Weights of a small transformer language model.
Size: vocabulary 8192, 27.5M parameters.
MLP neurons of a small language model. Each row is named by its layer, matrix (gate and up: input weights) and neuron, and shows model dimensions 32-127. Each number is 500 + 50 x the weight over its row's rms, rounded and kept within 0 to 999. Numbers have three digits each. A neuron's up and down rows have the sign that makes its largest values positive.
A block is one neuron, or neurons of one layer that tend to fire together. Before each block is what it responds to, as a language model described it from the Wikipedia text at the highest values.

Responds to: Prepositions and separators just before a team, opponent or season in athlete biographies and career tables, e.g. signed with, win against, played for, 2007–08 |.
L5.gate397:476509496496511443417483390573449454450611485549527484520485580447454523420467486487485492506576528440470482535497537475452488427510470475576602454562375513500520439453479454477364436512527440567449607398502559425418450510478440487530484507573482503473411480508532597619456575555590614539
L5.up397:550395446453473563397480534486568452602530536435546545452546503494457526476460540459501439551556426622547421468534461520500551515474516447530603612429503608528383481532526525481496531438567494511382508541481483536451569561474551533400627489457465464491475481506590512507548455538455546506
L5.gate508:489498474551546460521467421510518488566491523529551529465534606584450379473414488638548487458457549629561480468471447532567511447546477521538546547430456468539533501471511483495490526428542495597440592466550528429447487515495528483608606462484479492455486516520498610528543539497547576512
L5.up508:567487557492502571536502452471506531576573458518496435507495489595544526434528548566463484461455554485522438503535560448582633481599529515479585521481534500519413514383504504440484531493453524507470519493435572496416514580502529500601507425495484524531506442520502583527525499432548525469
L5.gate909:619423427504450557569465516511510498423487471490440539503466597483514512470376538408535515420603492480466539491496473503508423489465479528472502501596530470460413471442436492520507440413504460523504540616423530527572450487617516526537560527494569523459545436542446528521440389532532491456
L5.up909:500444548455517475592438576451570527558600493475513588530502564511570465565504495463464487525526488509489471569448543377486510522555398550394564563556505459499568495528505550428505510505434487574497525493461443518461464407517552477525487503428527545509542549516472583511422544503554534563
L5.gate933:552502466448531510513479464576520508442485425577544548534436512414483492464442539441597489447451595530413452575453450509466571452581530480512539521452478502517537548480473523543517461456538566524544595547522508505547443525411476449601537536510544546496526461432538492572498541510543486528
L5.up933:624499550612463522512551485448536483488599502501547435534494533489482506474503430419553434585485454502555525419493549595563481510470560559430503534494599484500498489545499526447447502463561494512479590467520484483469500436490485521559472484565534601533472517427564477409421526486537526520
L5.gate1121:601568517436506551514576525486527438469449462537523445534578507504569559503380552421550356485547535538514464520485560439492553379463527577521418546540516494600569501470460592453551481503456517476439507458367501523483499582483440532495561515454501459391535529513555478523449447445564558519
L5.up1121:640456532434492453473419465414484568488545444505477520505473493479432480469507514486405472434543452487544549518470528491419636506525501385476437482464516496487511523561530331491464511480536564511503503478474497474451455484445495523574493510571558510515473545463467438565552459490563475448
L5.gate1276:499484497546606573491554502578474478493472488510508542502464515537409495488438535574495528537453625488487488484462655446495529523462472514627476508466409523505473540512496452387518433443510454539524496470499478537472482546437467504572632451529442462484618535441515527513518573488597486483
L5.up1276:468483518582503493504563526477520493520488450433533515603431591511508409454430394532486474494502533563441546450543551455579448507540454480479490477466440487467464517426546462519526555477481507508439522592580453491500499460489479422490521444476603443522487593421527513567519476441571548448
L5.gate1352:495387523572471539555441456485585519462529495570564466562456457486515469425532460476539532439466489455476548495412453511562449457445457516477423582556379457557504466459402498519452480415469490578468600435534661495475510541481518497468487547467582550471533470487535484531477524497449385567
L5.up1352:546441556434520532434550499478503493517485470475395517603389501404486521448507577488509479510360529452510443485478551607504489512483429553491557557505401520492551542495559409479317521498568555567509574464486554480467531520416550582494534475512530578569551564507510562533516429485529493566
L5.gate1432:546509491519490463534424485501495468435466504513388494494448453466517487450552497523490449429402476500528493536451414479442506451445422470603674453502445339463413520461503498543504470612566522523576494508493460449518549610416509418567498507505422581458552517465547453506455523442537470569
L5.up1432:544485449537501465493433518530572539501515486495471444509515584566523493412492511483469524532563494529512487550463390460421480473465433455535509583539475541510498454485487451507476467521467501554506522447397496458521472502523494488514493542529540551471600511449498524520472509682527465524

Responds to: Words for player moves in sports biographies, such as signed, contract, traded, released, named, plus team-name pieces and season years in stats tables.
L3.gate145:463469599426516543390493563440519589486569573497427520573482542476385440454501478535535466469457439531464525462493494567486562468472586475554447519480481551496548430487470586595457478487537525513557528510461542484435502504452553533567537453422514522445521505456539531611536548419469499477
L3.up145:467452532570514471437487514468523547521500505444506511528598544434467413460566449573544495442554533600456437556439486576585435491530468505489497496615569500559530474413480469578482617491570484593382565548554522472516515573393545560487443550397550547549454478494526514463466496421561507519
L3.gate1295:506566536455509513413599564474401496407426398501456481493515483434414451442472492480613492520522573512505513456438484561516486572492477528532412503450543446500572578523555462573410375488568531602488492481490441388499469541459519452513504503496471514523459356467474421639549532436483488540
L3.up1295:502476387522543506491561558475497528498464518472454536524639487430491491490457538584495542549585504511454459484469470509484365499526454473600500512622455529523449590491590397438483484494528522561531614441473457450530534483511455561460490473481514511454477539484414421543519491424421451521

Responds to: The first verb or auxiliary right after a long subject noun phrase, such as "Camel racing has", "bisexuality are", "her research is"; also an opening bracket or colon after a noun.
L4.gate44:500592523503568409548497513412468503572483511508452488565504500593551627527504549393524462496505495492510434522520408471520442528523492491542530448516532525510486497376478585536453499499503532557593486487506468540496497556570526464376450449489484465486406539507557638507437535505533540563
L4.up44:489570501571517426477531524470468535322483476448609525496506426493473480451497514441481548539501481486484568470484526429496528385459465503526478448500456521494437492459472507563430458495496537516506577507476547413608429404526452531500515487560453528505474517398562458427493562492472496459
L4.gate727:516505496472511481397560425543608496466482478472487551437445454468434429480488526438484476529452548462445541502480489565482547522473581555527563529378512553553497548530554419550553493579556539544481465491522520491449502491518534588482503549452385424482492544374557516525494556523410478518
L4.up727:503504445525538457543535451510547443478563473547512535520533467536485510516551430452449518499589535584526536519523468500564487529467446502471452528438474493492337532490541524488510602548500501415494498527457437467506482506445515516405422609571456494433501537489646621565463522555518498483
L4.gate884:516506475550531483556498442476542519615379518529578583476553593527465438442492521412477552501527500504468532520504500419516553487382555532559520494418507473490455497536490484545487495474461457537478496460539489379524556448632492593561518494407488610495465581445452613466434564489465483517
L4.up884:493468473586575477524519482526598480502500459534523484434488527514531453531567497441454463587532582534498535577470533578540510546440490521555523467537523523514459470563525551488563534467566477521432472480416498409420597520503479524515467548461512556514545535398529512468487476500347516401
L4.gate1065:496553534546428463532475446469566467570508525546607542549444533485454480409526523527479506568522542504493483518514505509436499535546497537461501493472452528505448474466500430486445609397532571494551495559560538530512537433552398542528517459563485614427469590510518636544532541461473464459
L4.up1065:480477533448505393397456501534558475395458560418526465428541458438533463590471511561532568484503478435511512439483566505597583540448510525460475422499541483495446536472476482434403564421552576503501463616516504541417479521462475523498481565524499497424485549598498521448538467490548502441

Responds to: Fires on the finite verb right after a sentence's subject, mostly past-tense "was" or "had" in encyclopedic history or biography openings, e.g. "It was designed", "Miller was born", "Republicans had held".
L5.gate13:501519593619448458533430461516409448545408514516560524553419505446483472444496520584530549490492576488419585525485489544508468487485517498570530426469498534479459585470506455495532525439544493476467551499477395467523509527566554447572559554512585521476522527479583662469518547486516529532
L5.up13:467506504590471460481492547684532478525523467468472524522488430475506430467447468570489508567493534422457473583478474430508391508555484466529517466539547495431534619434500542520365530487431473534422521503503513513515422583560498504503558550573527398490418564484508526624558555552527469519
L5.gate341:473458542496457518482431549451448430365480492514523557454426478566515493370530507504446456503576352462518549453509519432514486592500433456480506480500447485458526522522431514505459503504512501503452468516471496458569519518518513513480472550595473523391515481507559481564430529495394494428
L5.up341:515524543540540515494507483558428505531468445563544558565445505537439465467482451565552573500597488488491438535494470390528428450542423509508417491552495526562526459481473466486497456451515587477431481474506461479613413514545534546493454454511618530458419463462538494606556511462491536546
L5.gate380:413474522553602504517540503435521521536434482577521529499484545458510528487506584475511585386514496464540496485482488448469378407451594533380394571341459492490504556407500494510521570563650523475550503535546556461590512520486544397517518615538570499510465361552487547531476549503515516466
L5.up380:396488592484482465521387554467519605523395447505509533550394384533552491512480585606498445533540439557506391474520563475433541527459527505560486512417506540504523537522478389518471437419479489503478433423510412571511593532501505440500510543457511537507477466528433497619495547513566458524
L5.gate532:513424468520513542515545493461491433528475478509540476534490527500466506415472550528471515534584549538494500541480496548548503499520501477494495432483497518593559585442409553508559484572491524452514437466465493459545503533559546600575517569496537564497505504504496542513437539458300421472
L5.up532:477486479596375551467493462486432508498483526435467474513539551532513507488476454503520475516493434567528593443512475536419467535503509516480530536547490454516447524447404542472414581444551504454440559522502516494449536574619575490549528531510553557437524482557468605488478551543422469435
L5.gate784:415511545556492442465517498484410448395330463393512524519576407445467609494488444550494446551600578466438540464483553402588491531476462506515503507485506519521425598460499470541494582436562574439431436556503574523563430522572439557556421573467485486478485456499511533503479579542355424532
L5.up784:511472598431477430514469494425450466468451507429449609578516567548457506395490434506477556527531500499457501511555570485591436444543478500474536394530460467571450555419434542536450586506450646443494445465482550460588524559552469570503486531536525557556443452429488585596521503497527453386
L5.gate1098:564415501586479530497444556482480471534335482526426517642383561529471478522522501484558450549482565390499570532446500493489515486458559517484495492470549391532499584486573606552482476470504511566459455480479484500467461573559562549472462588434552507465515539513402527524464565472536457535
L5.up1098:484447469502459512470514607479439487427451460500643498521489478614494480460525448563498447516545529447431532532508409497555489520490445597484384510489518505482534498571481523537516407543544490453478583506491502495508517545498476584510568518511460436524427474454528532573531577502543474443
L5.gate1296:473489538449432569450474497568562477416564575481477535486581510514471408486536520484567463415600598546569533509514503490586480550506457563531560497570555467324537615397498518460550524418523518599477462487545555494557441494607562524512470547486535529449472486407513544560419524461541484468
L5.up1296:494489558513392412558539458537399485441505503540580512531497459431442512497488477539462569452537557480359514412451447490393434498535424427560531474529414496581556528510457545622553485440496480493549501435451458495530549561520472479540465606474467500540455517487466460465425548545473553478
L5.gate1485:488443534491458516565551468437599480495564466493560577484506509557502480467451540528480567518546617577472482612544520479398470469463477544531582541492483553534514556438489473527542595442541523560497557478486486475543557581498504555493472555517480646463365539547444528513416543602522630573
L5.up1485:474441514395520466511501465556494551430476508442586506564499499466533464580497563434570549523440589481514482433467528500529522587538461438559479488481493454439539543488476482528544514429478503428450443516506518550599491430589449588471454617531564515593479483460413464522456513585458541518

Responds to: Final digits of years and season ranges, such as 2004–05 and 2017–18, mostly in football careers, plus by or with before publishers and clubs.
L4.gate420:590526582494614459404522459454497542579465534500493469564382639438462534444424547473501505476482563508573561500416543464538490493495565514605528492567621502501519484470549450445444564471561447525489494399570477464421480508443488475521440497529504525491518372513533484483527489462510454422
L4.up420:489532477513526469346477560496524405609526494520526449533557420436503367511478509423492437540422453502436498479444483511446490454470478495527453493499513571495537401454507553543547474530474495475509508453488636441515452435504475482505469555487519523517516530445529438575536559471506496485
L4.gate930:572575445475507515372575545458485551526507542464498464474435428453394562487503564476569484346466433505562567505501439602493483519423528526530497580500412517432494520364534486436513489464499507492550554532491500475518429480493502517578531407538566403440431575529490565496458499509627456465
L4.up930:382495529564483547459477435494470581422518593632505468448432496544465440511569563493413517475484486528503475458509455473453459479566499520454508573423390520573550561602437495517440468517479543527494512564543582497446460468513416504532555527443522559519470380405420498501374543409579529469
L4.gate966:558436438447468446462557470502585468503494457539516479528434410417576613505487562473513538531478591487544480599482616650466503562514565471495446545478504483466500499473533431539475543458523477561516542490458602464450450500476501531521444541546492523493464492498507521573416581500520540365
L4.up966:428484582462549479441531510516461449473477516485566499503429543466453485502464478461629523546546616526446440509450504506406551559492514478468478514423501507532586485472564495456589473402491447428467476533487496459500479360434388542468469517403612451544461431448561540479570465450545539421
L4.gate1315:482523438491437505395462372487510408528456473539411517544520432540484486504556532566542500419463529520498508562437555462457569515548541548551487539450478495446453448435514485462558536441480461558532515521569466560484477476497504483447484481472508440492517570489582387500437499527502513493
L4.up1315:438577444463568613448422555476544444517459572477502478585493476468520492479465520495553484510477518508556528505519437568500477510495537576434536484531518478551583627533440573580539462520550559503534522440472492461580555514476469519553511456410476523435486565406519513487517550409553556535